Part of a small language model's weights.
Size: 11 layers, width 768, 8 heads of 96, MLP 2304 GELU, vocabulary 32768, 90.1M parameters.
Training: a variant of Adam for these matrices, 1316M tokens, 10041 steps.
MLP neurons of a small language model. Each row is named by its layer, matrix (down: output weights) and neuron, and shows model dimensions 512-607. Each number is 128 + 32 x the weight over its row's rms, rounded and kept within 0 to 255. Numbers have three digits each.
A block is one neuron, or neurons of one layer that tend to fire together. Before each block is what it responds to, as a language model described it from the Wikipedia text at the highest values.

Responds to: Article "an"; year digits. The article an after as, in or is (as an independent, is an extinct, in an article), plus inner digits of years like 1990 in tables.
L2.down97:071097088175123182144190160126130114114124151108148136186149134169159114164180182146121058157072185146112099211109145139148091114092100147173142096150088079109098132137141111126175153152172170104116104052196127149133138147143091076123134094185070115109180128182125113141080148119060124086
L2.down209:118139168132114116115182177116086093152146076094126149149120139135119147115093168143148135160187132112178129114078112121100125115162100154080107058177115084102074187166138138114089097128162064098144179119200156160202130129175137141153166090075102123151156110163127128090136139070129129122
L2.down292:147123118179149136114120153158102123100150151152221175165096104172094123067120161099108131136076126154182117111087156125121175191111079101176181105102145110077128095146117178144121175108086102150089102148118144170161140145134092189059126084158144090104111120112084159073094099136122111085
L2.down822:161207127199195135085169104081143102131147095131138123143084139127171083119146143106204096151078136134108101158192121127095102117109083159139182092150138116151109120115079171073099096163107113092096162126116079135087143090135126168170193091179138081109109115159113145130120134131125079160
L2.down970:175121148198150115133171094138194067104062152155132118172109150210126121160113111133078142116122118090118188157122124108106141100145136089194071096117081146133083135134192097040132141109154136100117143156154144107160091142131126140114116137174079039109129117098095082106078110101100129147
L2.down1309:128155099106179114136138139185095160157134110160132169111152112112094165134167176077131127126157160096179122107152151138138199122093142088139181129170144121075095168151165115122127067101056143054090189144175159132146126126233133113167165135124119094136112166204156123064095129131103084178
L2.down1692:129183119181091121141145174101182120110128170148171112155101112113132124094164058161160070149102115084109102095159201155139142114106096136194149080105138129197101130098141118131095079135149156127086169120153036107130137168166115106143138086183065106143144134194147107120154212100127139129
L2.down2155:179138102090115080101123131136117148120180119110174078160114161133132122184077070090115139139164157167126087130120130136134130182108098166111150166129195128162133121124118185154106098085165080152085114166122078105114134164112070140122138080104111120108114078119106168111105104113113135106

Responds to: Percent signs in statistics. Percent signs after decimal numbers in census demographics and population-change tables, e.g. 59.0% male, 0.2% Asian, 13.2%, plus weaker hits on numeric table cells.
L3.down65:124162135180136120165139175102137153105176147135156119084097134095167087145141133093116133138131128114163117058164107111113144120113100148080135061095128179132130093113155103142141082095143121057176145149113115048117135176111173141106099084135129134097125132206128154125081127139113077145
L3.down169:110187148124125069132122121106155096138163109121127189125161135195119103120166131173152130110096137160101083138189116158129165156181121080094156152147123112149153150090167103118128119146138145153116119140134128147111087113100082167123115132127081116107140084142089196081149184162123150092
L3.down262:155118120137139151137155147147137094135169070164136090131118133150179171157094117113128119091171144099110135136121175122157111126124125096164082064081095175100119213186096183160169101080132138141126134116075061114159133169106125133177127101134202161141038124110183106071104079159148135133
L3.down447:115118124140107114129104180111110082062137114108094118082068118152131157138126125101126140118107128137124175137165079126159084141162081159076112070083116200102126087159126086143092124102128093122139093135154174137036149129092113116118142138157109015118163119147149124154156132150064142147
L3.down1544:142106137084133095105108149087146192157127164113162129175151151126095135149129139077132141120148093189163141109091163112111136167104150131157154127128158175163069167131139085058058053164085139090104080160146127146103119114197089070134130193145111087109148143102102175128100090151106135130
L3.down1699:120149152157124142113171095150130110135173207092125173123135111091069121094121077129145094061086164100141143116137135130098149105130108114161116125085148094113115114069127129094163109120184120132168145112077156115114103137149119168159169169094137138153096098140100109197101134138188132101
L3.down1788:116111135185180089223141099141115115126150180100083138128121116189136081119115082164134159125093099054125149110174123121103139112125107122114155136066174216125114096139092132131120159076108178167137086135144124147170152130183127149112161123148153126149148212127107175111149174158122159185
L3.down1817:136118121167148089142081151142162057144128129147130124156123105156131121125099086081129141109111118191130197096112129102146157118135147140173151118138159146154131171120133150159116112130159115114103126127163130119133092138150142174157109120151117090107183115097141134125147138114122192152

Responds to: Article "an" tokens. The article "an" and "An" in running prose, also "an" as a word-start piece (anomia, anion), plus scattered digits and LaTeX tokens.
L8.down2225:161142125165130214117129104137178108145124154202122145147124119150195157134127065068138190104126182106193145082146135183072080056153124186143198115109105126128112126124183127102107127113113109072135141137163158158109069141177104185120106129141156156066130101174102165174051113151168117103

Responds to: Phrase-opening function words. Words that open a new phrase and predict what follows, mainly due in "due to", plus an, various, some, several, small and According.
L3.down24:101139101092161120144074107121135156115106114019175122158154150140118071136155130108062201119150110065150136171207126113121160121123095137113122084150140062137135154136152090155179150131091135109124100134090156136091142112145099148112112163127134106111121215087085144169096125065127097106
L3.down124:123156106125130114180093132200172185078108188119136126115160099182147085080153099133081110121130117149056095148146093145124176100063123106127149087091141141155140075125207096137134051086095137127124146143081172143136093153158149072134040096104095128081171134167108111180144118119143141091
L3.down207:091151134182160125134103182148100113092131171108191081128137145161116083137161076116135149121150143179114095119043105174101124105062145128161109158127060088144129114130132100159121102161064112091165140156131111120095129167134114102137104197146168162135069138163166101111129153115176127114
L3.down526:071178127088184134092150144113117138064123075123114068110138087170172151083144167198097123139118105131174101068088160144075151124126081203089127086142173187143146097095078149172137137180171095149201123118138111110081134112094180167099080148116136174158098094103039090104117131157132116103
L3.down538:161112088155138130159153181117187124130157092107119115128096102166162160062090112135104122150147102171113105126135110149090108172114130164155124121120047136100173162139154155151136145171116090152151132154099177117116167124186157077162144098118138066113174133158136121160076129170097117095
L3.down817:125132080124164120160130171167168156112135154158118139144093129143158096111117093112091127131125140117114103145154139164136141154124095132121057071205142066083091068126105111163061123097084117129152148133145220095123150101175087115131102079133086157097106088170060120091125097151108085110
L3.down1736:146181127191166151088109118146127123135096145194084146088133093038128143153148132126127099150098100087140154101147131137096153161086129129168109082139100164118118147130114132105083121172079093106129124102164157067142075132151152151142169097193123063150132079145044097115082114146124168186
L3.down2283:108124104128089111145143100130109167127129087156154097173110114096139099164125157137122097117095143182168083129078105128096146118127072161133139013120149111118157123149113107111171099153141157102093178067144121206128148160104142081135138141118121085104165173148158132150122120095163173160

Responds to: Digits six to nine. Single digits 7, 8, 6 or 9, often a number's first digit, in tables, scores, dates and weights, e.g. 7–5, April 7, 94kg.
L2.down29:133143073124153101177157119111138131173127086109165137131094108118123122116140130112107163117136166191111169129153177109144160124122143139138167107074036110153106083128144158164139025128113130125141156140105080165107156086127165129094143144118158136107177113115138100157150137180126165132
L2.down84:113162186115075089127136118121152104103166177099133147164122062123139132164188152130113109115112128159159079161135114135128122128112142153147121218122135145193135082089122125084122222164103155131152132115124150098079113163091168080060152137128101140089120132124172112091104188154054130153
L2.down167:089133095112095094140078137130134129129189110136125161071144109155194159133042120161125137110133149122100056121122145144081101115152131134156094159106103133159107115175145148087139103076133197127127124147077125091103136154081163083133158129166091137110140135140132096125128202091111147094
L2.down196:135125164111085149085141138098154248121190098138113128147125150116145064124131138103137161089144093132083199125084121074132132136093172192124119115174130094181135174133138079163178144142169131149180152129122094072094149087152123092115111094185143138117105167140124098144178122175111159132
L2.down318:162133190077084120139119098142132132144148126137106159096163099132137141151170171173130124131135116158101087136166136079073107153140150169128107141090065062153137156105142145068144175171107158128118064119157157096112108105160130149084104153146125072082190097134146133128100104131147052167
L2.down916:103136145076068096135134169119108084118129126060127101112172110132113097143159100151175086080087084113152126076150146109134090130109139124106105147137120079174115135117161159108092119168115169147149147159093106097129136103104113114146163125181123099066162090131161116111150173186123120153
L2.down1094:189131183074095069086096163134122091143172132109098129129130061127117124155115109104128117119131172132111066145107097106126098106162133117131128164095111120167162112131140149122100151136127171105107110124136122137135101117083200144108154142102125122100086147159180137145168164110180130165
L2.down1962:031142108090061136154140135172112175150139146156117145136102108144195149150086109135141093085062119160131101175109126139131064212162122117118160141137147194119196121151135115111146054128119122086178112098139124117087111220089134135134106128132135161151141143144170154095125105126117177149

Responds to: Closers in tables and names. Percent signs and closing parentheses right after numbers in table cells, plus closing quotes, commas and mid-word pieces of names and words (D'Urso, Th-urn, per-plexa).
L8.down1530:152106096148090150118148131146173114033165118101133139179119100106147084151133144085124088121186141132149161103107058172162110174165136146129152165158099165083056197119154109092146101199093070140151074155119150131113131122137061095149216119171141106150160138119164239113094146126103110163

Responds to: Digits and section headers. Middle digits inside decimal coordinate or statistic numbers (e.g., 46.342'7'78°N), and first words of wiki section headings or table headers (History, Early, Gold).
L3.down360:135158148135185118124129114088100108099132171151165183099181127089123180133119106172090141198164150133113123179159097130152105097154081100153205107118118144134142055131079099155101109123145163107124101130093067152131119124101130078100139174130120144128121100097109137147146155179172141107
L3.down451:180133172128220077099094115086120163108095082114133080090190106162151114107124118112085116140124104109158195142151170153132160108126166132118135143145102109167147129083067085139174066171117125153175146121169120160129126152180102125132162128110142127133145119081178152140134100168167123107
L3.down716:131116151101162150100100117106123138199079114176148140176154142121112120143133164096055153156123170095125105116123140129160119098178140152154087104070100166113135067125135094170107067167170187116156140118148129136107177099100097103108136112184126132103125118133121118059011114149148111146
L3.down857:186161152149138085055191107084103137152131102123148123165181124140099127126152121166079111085137129097124136159123059067116106160122218150133104140095196126057071095108121124132121141169169112157122119043108118097155142137082166131127167126128112145107138114103149192231121166090150111181
L3.down1004:094190110067169068156145067124103143112154114151167112138164095131191129099121118158165143070108133153123170162112146134144147108097143107118070116179189151133099173132196127127140112151140113144112120187141145137109121125117151102126156114111139116073154045152183129114139140172145111130
L3.down1914:137106124130032085146051105141100168186054119166159165101200151102099118146145134099148149171141106069135121162093139121152125129138136046180107101184113197120168066149089102112142149172126137164114093106199177141108166131147105183107168134097145128081133192082147120145101074115103146147
L3.down1988:107104120088135132181090103143130159109117157152165200095194130166099099094188109105143161075143114151139090115123193130149122104115163100091118130174138097162181103185169179169225172096065189149172184115119175103089152118174095101082124143087140162118148043096122137124119140127115138140
L3.down2045:144152077132032033131096118194157150128125137130139130193187140075111176124109077133129088182085151107102110125094175146083138076169128105083088124128162120054149130160089121107119116119109166132198107150155143115155111113128126148185151191075141162060181111101118119138125141118133169119

Responds to: Numeric table punctuation. Symbols and punctuation right after numbers in statistics and tables, mainly % in census figures (21.4%), plus table dashes, unit parentheses (°C)) and title commas or parentheses.
L2.down210:184150118163125108195182179110147145134123116123221155125081115163138075120116092108134189123147148095113149106120135094085115063177135156108178140174087134195181048117139133111116148153077125165132110095090142209132149088126100147149102115114122097139168119182136144155075146164143180157
L2.down243:181159128139118065131119117100155108066097067071158123181131058117158150167086070120117151173132165082082145165175161173104112110154165148135172091122151158117108187118146071101150153129122134104121142094109139109149193150166063101116184069084094106109111133051099098141104086120097163118
L2.down470:151181129152112178176134179146123167105092084137064098119124063171137134175144154160162104122084120129132100065114110098097105165214156152147086098126103106126088177130155153191116196174156141131145115101128149112128166177147080160134190231056056088063131070125125087098151103179125105119
L2.down487:165200108154115098144173128136219087073094105193193115108083122108126190118138118148201156156148137108144182127149130127123114070129080122121121070191175066082134072129141093114093158179145147139160089141100132097171164127150134132100127132137081083114148102143109123175117105172128122111
L2.down1100:123091160140144121143097161157114118064122093038113123141139068119124092180126123085112117150167144118098132116114126117102161167112081095162148131123139130150124087203127196117069098179080129124130078174132105098087107141102155145171116079176132101145103085111100120174155094168134125108
L2.down1596:126106139138092147103158069154128121108127197153126159129100093094157107151131135148081189135159112067225178169093150124184089092160113140200165107176173133180119144125139080119112148108135137147104137112141170051126161154171102079151143150138110178140085080119106082123093115139239151134
L2.down1833:083175146100114150205136085099181099127137153173094125124080153152121136096092098129118095102122159166101129159121135104158187142160155149160071099091156168111091089111169154121189129106219147141162148139119111115141135160176170117148136086080132147099116125140080173049112124107167170182
L2.down2132:119113184159085166135146161143150166169111083095156102105159133107101097138117083090113196119140130138128119142124086141117135151108190156137197180189145110136170124117093169160188138104102093082082152117065150104110124174093153101119150175080140161152117139174111170129109115175147151073